MLP neurons of a small language model. Each row is named by its layer, matrix (up: input weights) and neuron, and shows model dimensions 64-191. Each number is 128 + 24 x the weight over its row's rms, rounded and kept within 0 to 255.
Before each neuron's rows, "fires on" lists the tokens most often at its 100 highest values on Wikipedia text that the model never trained on. A number after a token or word is its count.

fires on: " D" 36, " F" 30, " d" 14, " Fr" 12
L4.up335 [108 113 189 135 124 135 123 142 109 178  79 140 135 132 161  89 157 163 130 152 104 121 123 130 116 153 107 126 140 143 104 139 135 169 136  52 119 112 126 113 130 119 158  87 155 127 136 122 142 153 106 155 100 129 155 153 151 139 109  51 152 138  95 114 142 145  90  91 113 164 124 122 153 160 120 135 112 139 121 142 121 134 144 149 129 106 134 101 116 185 145 157  96 160 191 147 159 159 102 148 114 146 162 151 143 130 103 139 146 144 128 130 132 139 111 105 108 111 165 125 120 111 143 163 166 115 137 109]

fires on: " are" 22, " be" 19, " can" 13, " is" 8
L4.up503 [126 117 123 137 137  90 121 131 123 129 169 183 112 141 109 102 106 104 148 140 148 173 138 109 139 119 129 106 130  92  86 148 124 140 176 129 129 154 134 134 148  78 180 134 107  80 125 114 102 174 112 115 135 139 126 146 118 161 142  58 114 137 149 158 116 129 102 161 168 120 163 105 145 160 123 107 138 119 140  62 118 118 136  93  89  98 109 145 126 101 132 145 130 123  93  96 119 103  95 139 100 126 143 109 115 121  98 163 122 127 136 112 136 129 123 108  94 121 105 123 134 126 124 125 123 118  88 116]

fires on: "," 56, " mac" 4, "In" 4
L4.up480 [117  93 168 119 146 124 148 110 127  91 120 147 122 135 154 122 148 130 154 152 110 123 113 173  99 133 140 124 139  91 127 101  87 142 164 149 111 111  82 113 103 129 147 157 157 111 139 141 104  82 128 136 149 104 139 161 158 136 155 139 119  73 133 149  98 124 127 138 141 124 152 150 171 121 148 124 141 124 116 120  98 106 104  73 122 103 101 128 109 144 142 146 122 115 138  85 155 117  73 104  76 128 179 136 147 130 119 118 180 105 154 116 114 107 137 118 199  86  75 131 139 137 137  91 111 139  80 124]

fires on: "-" 16, " of" 9, " am" 8, " e" 8, " dem" 7, " dec" 5
L4.up20 [117 103 118 151 101 111 112 169 169  72 116 143 118 160 132 101 145 130 155 152 111 123 117 143 117  95 112 118 103  92 146 144 133 215 108 124 139  96  66 129  99 100 135 140 153 115 111 139 119 114 114 106 151 104 132 145 208 112 115 174 123 118 100 108 121 133  90  96 101 150 147 129 187 143 110  86 104 145  99  88 121 131 166 102  80 129 179 132 114 165 151 150 124 130 121 115 117 132 102 142 112 103 162  86 144 151 142  93 148 146  86 150 149 149 114 137 150 104 128  95 110 103 152 111 118 127 171 134]

fires on: "|" 99
L4.up609 [116 132 148 123 146 121  94  97 104 137 123 137 116 162 113 124  90  77 136 130 135 134 108 162  84 118 140 133 124 184  83 130 103 132  86 107 154 152 149 116 168 140 108 133 110  96 109 119 123 183 108 145 125 133 119 123 137 129 153 126 169 107 146 124 138 151 121 105 123 128 117 124 210 127 122 112  97 124 146 128 152  88 123 138 146 166 123 147 108 129 140  92 140 172 140 138 157 140 114 110 154 148 134 122 160 165 106 175 111 125 138 114 128 117 163 120 143 148 109 104 101 114 120 117 141 118 158  93]

fires on: "-" 33, "|" 10, " Area" 5, "N" 4, "C" 4
L4.up313 [ 78 158 155 178 154 167 109 128 136 141 137 163 152 153 127 111 117 113 150 139 118 125  91 128 104 165 100 108 167 154 125 106  98 120 112 135 181 141 169 108 140 176 136 122 112 127 167 109 143 170  99 100 161  97 152 129 128 136 114 101 120 132 150 153 145 144 109 159 171 120 177  92 148 178 119 112 131 153 117 116 133 115 102 145 144 141 154 152 133 117 138 118 124 129 141 141 135 131 127 119 123 176 132 125 148  99 127 132 156  90 102  89 118 129 127 151 139 183 120 115 127 124 169 114 125  66 141 101]

fires on: " K" 20, " D" 18, " H" 12, " G" 10, "h" 5, " P" 5
L4.up67 [126 130 149 132  93 113 178 113 128 149 112  83 143 130 145  59 145 125 130  91 109 142 127  96 152 161 102 119 135 133 110 139 137 128 112  94 159 121 125 119 106 152 132  61  99 135  92 161 147 184 135 117 132 147  88 129 111 154 124  79 130  96 166 128 138 152  92 120 140 148 168 128 116 202 125 143 100  85 147 117 134 114 102 147 157 110 135  94 132 150 158 134  98 158 137 114 114  81  84 151 111 169 143 140 123 106  60 155 141 132 149 127 112 185 110 106 115 142 141 128 159 148 120 115 112 126 103 134]

fires on: " and" 42, " of" 8, "-" 4, "," 4, "ey" 4
L4.up455 [136 142 133 113 112 158 126 155 135 118 125 137 104 141  89 123  93 113 145  92  90 109 106 189 118 135 134  98 123 133 104 163 128 164 118 126 166 107 147 132 126 147 127  80 177  94 118 165 138 119 154 110 155  77 168 149 156 114 186 133  91 105 132  80 137 104  97 111 111 120  97 117 166 118 107 140 132 146 116 123 120 130 115 140  91 113 149 149 101 129 147 142 143 125 104 116 132 149  72 119 156 105 123  88 151 130 115 129 105 142 125 133 113 111 124 143 110 131  98 126 105 153 148 143 118 157 130 132]

fires on: " de" 30, ":" 22, " of" 21, " des" 8, "/" 7
L4.up510 [175 108  88 105 100 112 118 157 105 106 121 141 126 152 154 129 136  68 154  91 118 100 134 136 129 110 149 119 112 109 108 171 104 160 163 119 139 125 122  76 110 130 136 137 153 128  89 183 123 112 138 135 129  70 120 162 159 117 155 186  86 113 130  90 113 129  39  79  95 129 141 101 141 119 141 158 133 144 133 103 125 150 159 108 128 105 120 113 121 157 100 134 151 135 123 146 120 129 115  93 125 101 133 134 127 136 122 114 126 143 117 108 120 128 130  57 151 100 141 156 126 147 138 140 106 132 130  97]

fires on: " the" 31, " in" 26, " from" 15, " of" 12, "," 4
L4.up309 [151 117 122 175 104 145 170 110  95 129 114 142 110 172 132 144 123 121 126 126 118 143 152 105 103 131  95  87 139 132 114 155 138 134 115 138 148 138 124  91 183 150 155 134 140 115 144 120 115 171  94 109 142  85 179 182 116 121 136  89 160 107 139  84 115 121 128 110 146 117 174  84 152 140 130 149  95 112 114 144 108 142 125 123 109 112 166 157 115 157 128 150 110  94 127 117 156 104 105  80 107  89 106 103 128 110 111 158 130  89 137  77 144 119 131  91  93 164 111 137  91  99 115  98 137 107 113 112]

fires on: "\n\n" 100
L4.up64 [149 100 135 113  99 164 141 183  76 116 116 128 139 168  83  89 103  71 111 136 111 143 149 190 129 102 153  78 116 124 141 130  99 110 120 122 143 106 124 133 164 111 136  91 142 157  83 128 146 181 138 110 143  68 130 157 116 134 143 141 158 142 106  66  81 124 127 115 132 163 185 126 128 134  75 126 124 132 107 136 119 165 137  93 110 145 157 150 130 168 141 127 118 132 158 135 119 130 130 155 123  80 118 120 148 148  94 118 140 104 100 104 136  94 116 170 137 165 123 106  93 138 114 124 150 115 153  72]

fires on: "-" 96
L4.up120 [125 109 170 100 109 102 112  98 120 115 156 120 138 159 121 112 123 101 170 111 123 120  90 132 157 168 114 115 110 154 129 129 109 124 135 119 142 122 148 114 114  92 223 132  89 136 122 120 107 152 141 118 138 151 179 146 158 130  94  94 148 134 153 111 117 114  98 133 111 116 139 111 174 154 128 145 144 139 136 156  97 141  96 120  93 133 133 136 120 121 127  99 123 137 167 118 139  78 116 156 117 106 124 113 172 101 125 138 130 100 104 145 136 133 152 128 133 138 129 139 110 105 129 137 158 117 134  83]

fires on: " and" 53, " &" 14, " by" 6, " mac" 4, "," 4
L4.up454 [100 134 129 107 132  67 124 113 136  98 155 121 144  85 144 112 107 156 162 150 140 121 122 110 112 102 126 175 132  81 135 168 108 163 162 138 111 100  89  63  93 128 130 147 184 111 131 175 101 130 147 109 153 102 125 119 169 128 171 101 128 112  98 107  81 105 120  91 134 102 140 160 136 102 150 118 140 119  86  98 151 155 127  92 118 112 125 100 158 142 134 140 123 157 112 129 152 106 125 128 145 143 139 104 133 152 109 110 128 108 131 156 109 126 167 113 168  94  77  94 157 158 135 180 107 150  88 125]

fires on: "-" 70, "\n\n" 22, " \"" 5
L4.up91 [105 124  93 133 158 110 113 160 126  99 141 113 126 174 171 124 118 124 118 138 107  99 145 142  95 137 125 174 105 161 157 142 125 114 149 108 104 114  75 159 179 127 190 106 134 172 146 133 104 129 128 127 134 122 125 153 114 126 142 113  74 143  97  98  66 138 129 121 121 118 147 160 156 131 122 144  96  87 113 151 101  98 115 152 116 122 149 130 107 128 113 114 110 133 171 152 140 177 133 159 115  92 147 131 158 101 151 106 102 102  94 138 103 133 108 100 131 125 125 132 131 107 136 127 123 102 171  77]

fires on: " are" 34, " is" 28, " be" 12, " being" 8, " were" 7
L4.up92 [100 134 149 131  96 161 105 116 100 116 119 110 129 148 146 121 155 104 138 168 123 151 108 121 127 117  70 140 158 134 137 152 138 153 181 105 162 153 161 124 130 106 162 127 115 100 119 141 123 154  98 131 148 122 160 139 124 160 141 119 111  85 137 128 133 143  90 150  80 148 122  93 165 170  83 127 127 130 114  97 121 124  75 146 122  84 158 116  90 127 121 160 130 119 118  83 108 113 115 141  97 119 141 137 150 104 137 122 144 124 141 114 124 172 131  93 121 165 115 167  96 131 141 107 112 138 137 105]

fires on: "," 78, " (" 8, "-" 6, ";" 5
L4.up537 [112 129 191 154 118 136 135 139 138 136 150 161 122 178 125 141 118  69 140 154 115 148 129 132 158 138  70  94 118 152 153 140 140 137 174 155 126 121 130  90 109 116 174 128 108  90 122 118  95 185  97 123 191 102 122 162 124 117 107 105 112  96 145  74 149 134 134 140 112 123 125 118 145 136 120 163 104 122 134 135 153 147 120 104 109 131 136 172 103 120 134 115 127 143  83 126 128 106 108  98 114 151 137 158 157 139 151 133 140  95 162 102 129 148 129 152 148 177 117 162 141 146 146  89 109 114 134 110]

fires on: " of" 60, " and" 14, ":" 10
L4.up386 [155 143 128 159  73 162 115 155  96 132 101 118  97 144 117 138 131  65 132  95 108 106 143 137 131 134 137 119 134 106 145 139 131 123 157 114 151 123 143 127 128 148 144 146 168  99 142 141 103 127 126 121 122 109 154 146 159 109 109 154  99 166 144 145 127 149 101 140 129 119 147 113 122 145  89 116 135 111 107 122 133 155 128  92  89  83 162 132  84 179 111 158  77 116 128 134  96 115  88 102 138  96 131 139 150 110 114 125 130 112 130  83  96 147 126 117 160  88 155 104 100 164 173 119 124 122 156 124]

fires on: " \"" 35, "-" 15, " in" 13, " and" 7, " out" 5, " a" 4
L4.up867 [115 108 112 115 140 137 140 155 150 158 141 150 112 103 127 162 124 129 140 125 105 128 148 150 123 161  85 138 103 168 109 131 122 135 169 106 168 113 121 105 160 150 141  86 173 104 125 164 110  90 134  87 129 130 131 128 110 105 121 126 117 101 146  90 164 143 154 125  84  97 136 104 196 131 113  85 106 119 111  89 124 109 107 131  84 104 170 135 178  91 113 116 125 120 147 154 161 133  97 112 160 113 115 121 147 125 114 112 114  96 104 135  95 120 138 114 150 130 134 102 107  95 131 125 126 143 167 106]

fires on: " (" 69, "-" 16, "." 8
L4.up802 [148 129  94 162 113 127 175 114 144 165 182 126  97 108  95 105 109 104 119 124  98 127 138 141 139 124 124 109 142 148  87 110 163 174 108 125 139 123 152  97 154 122 114 123 136 107 116 162 109 120  97 124 122 114 149 122 171 100 135  83 115 129 134 121 168 135 164 139 126 163 106 125 186 125 118 137 125 129 113  67 114 102 101  51  93 139 185 165 150 120 149 113  88 182  85 109 112 107  91 112 131 138 136 136 136 127 139 123 145 118  78 112 147 143 122 150 133 123 150 151 113 152 145 116 122 127 152 108]

fires on: "s" 32, "z" 8, "es" 6, "ves" 5
L4.up771 [ 85 113 118  96 142 115 157 138 139 100 168  94 133 154 104 112 125 130 147 140 162 117 152 126 117 150  90 134  98 113  97  99 171 154 165 120 145 136 146 118 136 112 154 150 158 142 121 146 117  70  89 104 115 138 135 114 105 123 137 112 131  84 141 135 108  84  97  92 135 117 143  84 158  98 144 111  96 123 138 121 132 150 133  62 103 138 132 117 142 106 115 125 150 106 183  83 115 103 109 136 124 129 158 122 114 171 109 161 144 121 158 158 132 172 201  92 142 106 126 132 148 117 124 128  87 143 144 126]

fires on: " by" 21, "," 17, " of" 14, " about" 12, " in" 6
L4.up692 [136 110 182 171 130 108 149 113  74 119 107 147 132 170  96 108 107 141 144 143 136 152 148 152 126 116 101 132  85 127  73 110 162 152 143 134 114 114 113  74 117 118 170 118 108 121 137 116 124 115 109  91 146 134 125 154 129 129 121 150 100 101 170 145 149  95 129 121 126 135 135 115  99 126 114 104 138 103  87  90  87 125 109 104  95 134 157 120 118 164 176 178 136 132 144 155 129  72  89 106 144 127 148  70 125 148 100 158 112 105 141 121  94  95  99 100 140 111  98 143 128 143 133 102 140 117 103 134]

fires on: "-" 16, " and" 14, " to" 12, " of" 8, " a" 5, " the" 5
L4.up307 [119  78 100  84 114 131 104 141 147 158 147 148 140 124 153 141 153 157 180  77  78 132 130 181  93 123 104 167 161  97 111 148 122 160 133 127 126 112 133 127 136 134 130  95 144 150 124 144 149 111 120 127 133 112 145 136 141 128 113 119 125 131 146  92 149 145 115 131  82 136 128  85 164 104  98 112  99  88 108 138 108 164 137 109 100 137 160 149 143 142 134 110  93  92 114  83 112 143 129 113 118 116 117 117 147 156 174 125 135 142 111 129 111 129 117 116 129 153 128 117 100  97 136 135 138 102 186 107]

fires on: "-" 79, "{" 16
L4.up979 [167  80 146 131 170 117 117 107 129 146 128  93 107 146  93 128  89  97 144 138 108 131 151 127 118 145 108 103 130  98  81 174 128 166 151  86 137  85 128 105 100 131 192 127 131 133  89 129 118 125 158 143 174 141 127 151 118 161 178  99 142 158 103 113 139  96 128 190 126 125 183 121 208 107 118 173 136 135 132 111 115  89  94 147 116 123 112 150 102 133 106 114 137 165 176 118 144 131 132 122 103 115 138  92 182 120 123 130 125 142 137 115 123 122 126 103 166 143 109 128 154 126 146 142 127 120 134  91]

fires on: "|" 98
L4.up358 [150 124 134 149 149 116 157 121  73 168 151 125 122 161 158 144 166 122 154 104 118 152 132 132 108  84 106 122  97 157  98 132 103 157 139 113 157 137 120 125 124  90 154 148 178 102 111 106  96 135  71 119 118 150 108 140 144 115 131 105 141  84 109 153 121  90 131  96 129 170 110 152 166 134 132  88 138 103 156 104 111 135 115  89 124 164 131 162 139 119 170  92 124 146 127 126 153 157 126 123 152 154 129 153 127 111 121 144 150 109 118 123 128 102 150 141 137 132 148  92 134 107 169 111 120 104 148 117]

fires on: "-" 57, " the" 25, " The" 6, " |" 5
L4.up556 [122 132 157 162 113 153 189  77 123 150 117 177 154 138 147 104 146 114 157 155 134 125 121 160 139 152 119 113 116 168  88 129 117 188 133  92 138 119 150  50 134 125 173 104 106 115 141 148 137 159 101 111 175 117 170 156 128 136 110 108 150 138 124 142 131 139 112 141 149 139 179 146 111 143 114 126 111 142 151 134 124  92 131 152 130 134 163 151 116 132  93 110 109 116  95 133 122 104 128 138 120 108 112 143 130 126 103  99 124 134 119  97 133 145 127 138 147 168 135 124 171 102 135 124 117 116  88  92]

fires on: "s" 48, ":" 17, "ing" 7
L4.up749 [158  83 113  87 132  95 162 150  87 120 130 136 119 177 141  77 144  80 140 140 139 170 143 123  76 125  91 123 123 145 112 121  81 150 160 139 174 124 150 108 154  98 145 101 150 125 114 165  86 106 105 101 151  80 123 120 154 103 133 141  81 138 174 123  97 133  94  95 138 113 143  92 140 121 147 123 112 147 161 130 108 155 132  93 105 123 134 130  87 116 113  95 122 149 152 102 154 143 177  85 122 126 133 130 150  95 127 104 171 116 149 121 157  89 193 104 148 126 138 148 152 144 146 149 113 171 147 115]

fires on: " area" 16, "," 16, " region" 8, " city" 8, " century" 6
L4.up1006 [122 136 129 148 135 143 122 171 183 159 146 102 154 130 130  81 135  96 135 148 105 172 183 167 108 121 137 147 134 124 146 156 106 138 136 139 153  86  92 131 102 139 118  97 139  99 101 127 133 159 130 151 108 113 129 143 115 100 136 121 122 162 151 105 127 133 117  92 107 167 144 140 199 133 118 106 113 149 122 102  94 150 145 109 112 139 120 104 131 140 111 128  97 153 152 122 149 116 151  99 153  99 157 121 121 140 124 127 142  72 122 102 122 143 132 135 150 113  41  98 129 103 134 127 108 154 155 115]

fires on: "," 56, "-" 18, "–" 7
L4.up579 [122 113  79 121 139 142 146 170 142 126 109 106 145 139 148 137  93 151 164 149  99 159 148 129  84  94  89 139 118 100  91 151 102 135 139 134 149  97 127  98 133 129 209 146 117 143 136 131 131 100  91 149 130  88 137 164 141 123 175 115 126 101 116 162 111 114 106 153 153 110 158 121 137 144 100 129 141  81 151 114  87 130 116 147 117 100 138 156 146 154 101 117 130 131 119 138 151 141 131 130 101 110 196 145 170 137 136 113 170 148 156 120 107 155 155 133 129 166 114 145 177 122 126 145 132 107 115 123]

fires on: " W" 27, " C" 21, "C" 11, " L" 9, " ±" 8, " Gold" 5
L4.up152 [ 97 127 164 108 109 124 144 152 130 153 132 147  92 161 147 119 158 117 130 130  96 127 146  98 110 163  68 162 169 160 137 129 114 162 142 106 169 126 157 149 157 136 164  94 124 113 137 190 142 159 129 125 144 133 123 120 119 142 159 139  98 113 113 118 147 159 115 137 119 132 106 128 123 165  91  93 132 126 131 109 125 144 139 134 133 104 174 136  89 126 120 142  92 152 118 114 127 135 126 148 135 133 139 177 125 113 103 142 161 116 141 153 120 141 127  53 100 153 151 147 137 109 163  91 145 104 141  99]

fires on: " |" 33, ";" 18, "–" 5, " 3" 4
L4.up887 [140 121 139 125 150  86 105 157 117 143 109 129  87 126  94  89 110 128 110 136 134 127 175 155  87 112 115 172 162 162 108 131 134 145 156 108 125 151 140 120 138 163 129 113 115 125 116 159 126 134 134 121 108 122 124 169 149 156 127 114 151 160 111  93 142 159 123 134 178 161 132  76 168 125 141 120  93 129 124 136  94 123 123 129 121 107 125 142 119 121 115 145 118 124 125 149 149 130  95 137  95 136 156 141 152 125 108 142 133 130 104 151 121 154 141 130  95 134 114 188 140 130 132 158 143  83 153  85]

fires on: "," 51, " Lake" 6
L4.up287 [150 129 110 122 133 133 126 113 133 164 130 103 132 105 149  95 117 133 119 147 161 127 125 117  86 143 118 168  96 147 158 170 146 115 110 129 129 115 107 119 100 142 125 134 154 115  67 115 155 143 136 116 115 108 121 164 114 119 116 148 126 113 106 120 144  99  88  80 158 166 148 132 127 117 120 128 127  69 148 111 135 153 103 145 113 147  88 113 124 148 103 130 122 174 144 143 109 141 133 118 139  74 208 113 130 111 140 129 121  83 138 142  99 132 121 135  99 128  93 151 136 114  95 103 104 153 127 134]

fires on: " and" 32, "-" 12, "The" 9, " It" 8, " The" 7, "°" 6
L4.up567 [117 111 161 100 135 119 141  89 130 167 169  99 148  90 105 133 122 134 134 153 120 113 138  84 147 167 124 130 150 143  98 159 115 141 108 102 133 106  93  61  92 121 140 145 163  81 143 112  94 105 148 134 169 114 155 134 116 146 156  48 156 135 155 137 133  82 112 169 122 118 153 128 133 133 153 134 110 110 116 124 152 164 154 156 130 127 136 112 118 127 117 147 117 147  94  80 136 137 131 106 119 105 126 115 110 103 119 118 157 112 115 111  98  86 211 152 136 150 103  98 136 131 109 149 113 140 143 108]

fires on: " =" 34, " no" 13, " a" 12, "." 10, " their" 5, " one" 4
L4.up615 [117 112 155 123 126 124 114 164 151 136 141 146 134 127 117 127 156  88 119 114 134 149 109 136 122 143 136  66 150 180  59 196 110 162 149  84 176  99 128  79 109 129 114 106 183  89 158 160  95 129 100 145 151 119 135 129  99 165 113 145  94 147  88 104 158 132 122 157 127 151 133 117 119 150  87 117 162 116 140 134  79 115 146  87 109 132 119 130 148 123 153 128 125 108 116 162 134 124 126  76 160 138 121 116 122 143 116 103  94 109 106 100 128  98 148 135 156 165 125  64 112 136 138 138 117 141 128 102]

fires on: "-" 95
L4.up138 [134  81 133 139 132 110 127 189 121 168 147 166 187 130 131 129 103  93 152 108 101 115 168 162 148 125  79 156 134 167  86 160 103 129 145  73 147  84  84 118 135  79 146 130 125 157 117 134 142 111 112 140 132 147 137 136 137  98 100 134 145 133 104 112 134 140 106 115 124 135 149 134 166 171  94  94 140  84 154 126 124 106 154 121 105 115 184 167  93 111  95 109 149 153 169 146 134 112 132 143 110  99 159 105 152 126 128 112 152  83 102 143 105  82 128 138 103 168 130 147 104 107 139 133 125 112 129  95]

fires on: " D" 46, " G" 26, " S" 11
L4.up375 [ 86 134 153  88 125 118 179 129 152 171 128 147 182 102 154  96 141  83 114 102  99 146 166 106 131 152 102 152 116 168 102 142 178 156 166  79 127 115  95 141 139 126 129  61 112 122 150 181 155 140 110 116 105 134 153 141 126 121 129  77 134 145 150 123 128 154 136 125 136 130 118 105 148 185  89 101 127 100 123 156  77 132 149 114 155 144 156 118 150 118 130 137  99 174 167 163 121 102 115 117 181 156 118 131 126 162 102 133 139 124 130 152 104 106 132  91 148 136 140 101 144 141 150 123 155 125 138 134]

fires on: "C" 54, " C" 16, "c" 10
L4.up801 [ 96 129 148 138 132 117 131 174  74 105 163 156 136 178 105  89 178  70 142 156 177  76 103 104 130 127 105 111 142 172 136 118  84 141 120 151 173  97 141  99 136 148 175 126 132  91 145 149 132 137 118  96 167 118 185 155 137 152 157 116  81 124 124 129 121 164  83 161 136 117 119 145 132 131 157 115 119 146 163 160 161 140 106 130 138 130 187 152 135 111 137 120 115 181 162 144 136 147 121 100 115  72 145 134 131 103  92 139 171 123 119 130 100 133 119  97 132 122 143 115 140 105 137 155 126 121 125  98]

fires on: "|" 41, " |" 40, "-" 4
L4.up544 [151 124 128 133 155 118 139 114 112 121 123 158  71 118 126  86 137  92 123 121 118 109 153 184 149 151 149 140 123 164 107 148 158 150 121 119 118 102 138  72 119 144 159 135 117  77 109 203 120 111 132 151 140 100 135 156 135 133 111 150 127 134 153  98 135 144 112 130 118 192 138 112 149 135 111 117 115 123 140 126 120 116 146 118 127 159 138 176  97 106 100 103 146 126 118  75 106  95 107 124 124 117 115 152 159 144 152  99 125 116  84 151 143 151 114 110 123 117 145 137 126 164 144 140 128 105 120  78]

fires on: " W" 28, " H" 22, " L" 17, " Y" 15
L4.up280 [ 90 110 157 169 127 143 157 144 149 164 119 141 137 133 174 140 132 102 149 120 120 129 145 100 159 127 131 187 181 156 148 134  89 155 105 150 123 119  86 146 103 128 168 141 140 112 109 140 138 195 135 122 170 121 140 133 153 122 129  90 111 131 151 119  94 157 124 110 139 150 136 143 135 108 129 127 134  96 123  94 113 131 144 119 145 146 141  97  84 135 153 113 111 159 102 138 151 164 109 156 182 161 176 156 128 124 141 135 147  82 141 108 111 160 135  98 114 143 108 127 135 106 169 123 117 112 149 105]

fires on: "." 38, "-" 24, "\n" 22, "," 12
L4.up403 [ 82 131 129 170  97 183  97 128 114 127  90 119 136 120 131 140 130 146 134 129 117 103 122 160  97 165 138 150 147 130 118 123 117 168 138 129 178 119  96 132 126 111 149 132 158  95 138 153 107 135 118 129 157 115 110 158 135 153 130  95 118  75 114 104  75 124 111 102 122 126 146 130 111 121 175 136 166 107 139 149 126 162 106 153 136 117 107 131 124 110 159 141 103 132 123 146 163 102 145 130  87  98 197 157 131 163 106 104 181 103 154 137  67 116 140 140 143 122 129  92 116  94 149 153  97 148 132 113]

fires on: " in" 64, " of" 12, "," 8
L4.up824 [129  91 139 128  99 116  94  95 129 131 125  87 128 109 156 111 141 136 135 121 116 131 126 161 130 114 135  93 128 132 155 137 149 167 117 129 121 107  98  89 116 129 121  97 177  97  84 104 137 158 161 128 118  90 186 154 126 124 122 153 150 126 146  97 132 103 121 123 130 199 123 139  97 108 116 117 127 111 133  88 104 129 136 116  99  92 154 120 146 197 135 126  82 153 125 133  97 144 120 195 199 103 184 135 126 180 120 128 148  95  78 131  93 130 123  91 121 118 103  95 118 142 126 112  86 145 139 136]

fires on: "-" 61, "\n\n" 24, " born" 7
L4.up367 [110 131 133 149 134 102 123 152 105 101 142 111 139 169  80  81 149  68 136 132 131 122 155 146 130 103 115 143 139 126 122 109 145 125 120 101 122 107  97 149 175 138 193 146 142 147 130 107 132 161 117 123 193 133 127 140 156 130  91 153 124 108  98 119 101 141 134 149 157 122 176 120 130 160 115 156 145 113  84 151 136 164 148 116  99 138 148 180  94 122 100 115 121 118 158 126 138 134 126 154 114  84 169 125 173 116 123 129 113 153  99 108 144 109 102  89 101 126  81 106 119  66 138 120 116 115 114  79]

fires on: " |" 22, " =" 15, " the" 14, "=" 9, " a" 7
L4.up997 [114 130 156 124 120 116 120 131 107 139 134 155 129 134 129 121 131 115 144  74 108 124 127 189 132 132 130 139  98 160  63 127 120 118 127 120 149 110 138 121 158 156 154  92 110 162 118 160 109 166 104 113 142  99 194 135 159 135 113 154 128 126 161 128  98 126 103 136 136 151 112 116 144 189  79 150 115 121 104 116 117 117 111 144 138 150 158 176 131 115 116 147 136 131 172 163 142  98 113 119 117 127 117 161 159 142  59 136  78  83  81 116 113 150 143  94 120 151 126 141 134 141 126 137 126 125 131  81]

fires on: ":" 54, "\n\n" 21, "\n" 10, " \"" 8, "," 5
L4.up822 [109 129 119 170 123 114 136 111 131 109 126 132 142 138 179 115 151  78 150 131 122 139 158 137 119 136 126 123 109 112 121 117 119 164 175 136 138 133 111 110 150 167 170 148  91  99  91 133 143 103 117 109 139 113 120 209 140 126  99 153 102  65 151 150 145 124 135  99 151 119 133 126 151 139 107 127 106 118 139 113 114 141 148 113 111 132 135 156 113 157 116 130 117 141 108 119 126 149 108 132 108  95 159 127 196 147 106 138 128 127 112 104 110 105 120  87 160 114 111 128 109  98 117 134 151 143 166 102]

fires on: ";" 35, " |" 25, "tt" 10, "mb" 7, "yo" 4
L4.up52 [195 138  79 133 103 117 134 104 139  96 129 128  99  93 127  93  85 116 172 125 142 178 205 158 149 118 109 108 121 115  96 124 138 150 144 123 120 124 134 105 138 133 146 103 119 138 118 171 105 115 135 160 120 114 192 145 172 123 157 141 166 148 161  98 145 147 144  87 138 110 129  80 152 146  95 153 156 111 159 110  82  86 138 110 135  75 131 168 126 110 134 111 143 114 129 108  95 111 106 172 118 119 137 182 149 166 120 152 139 120 136 106 129 134 140 122 119 118 143 119 121 141 120 155  67  91 143  83]

fires on: "s" 33, "ks" 6, "ars" 5, "es" 4, "ps" 4
L4.up460 [100 106 168 115 146  85 164 133 105  94 108 129 144 104 140  77 180 114 137 119 143 128 181 187 127  86  84 153 116 167  77 104 126 158 127 103 150 141 135 118 149  88 139 103 139 114 100 172 163  92 123 115 141 114 136 140 125 134 154 119 108 126 120 152 109 131 107 100 132 143 131 119 185 126 132  70 119 118 130 133  82 154 174 115 102 174 160 145 140 108 111 138 134 135 159 107 139 140 122 126 155 113 146 110  86 160 102 103 112 118 104 155 131 151 156 113  99 154  81 158 103  85 139 137 113 150 148 113]

fires on: "-" 72, "N" 8, " of" 6, "°" 4
L4.up519 [131 123 163  91 148 143 146  78 129 156 131 149 109 112 185 125 135 137 186 164 148 101 128 104 113 132  79 146 135 124 133 128  56 150 164 123 119 112 105  87 104 137 157  98 129 130 151 153 115 161 147  93 149  82 142 153 159 137 154 134 139 104 110 111 105  90 132 156 114 124 186 123 117 114  98 143 145 157 139  95 141 114 143 125 113 146 145 134 132 139 122  90 138 108 141 131 138 141 130 143 117 107 131  99 114 114 113 112 131 130 118 150 132  95 157 129 158 139 125 135 112  77 154 144 110 144 149 103]

fires on: "," 51, " born" 9, " |" 6, " =" 5
L4.up32 [110 144 127 173 122 124  93 182 127 108 126  95 148 101 140  71 119  96 156 137 116 141 173 177  96 105 164 160 117 118 144 127 136 176 102 150 124 120  98 111 122 127 166 160 186 129  82 110 156 185 111 113 175  98 122 123 159 127 138 128 118 130 144 118 112 130 117 103 165 147 154 148 161 174 152 133 118 154 119 117  97 153 165 139 133 128  92 144 117 142 108 118 113 135 104 121 145 111 144 128 149 139 150 114 142 136 141 146 158  95 123 109 103 119 141 106  96 150 109 115 120 122 129  88 113 160 135  96]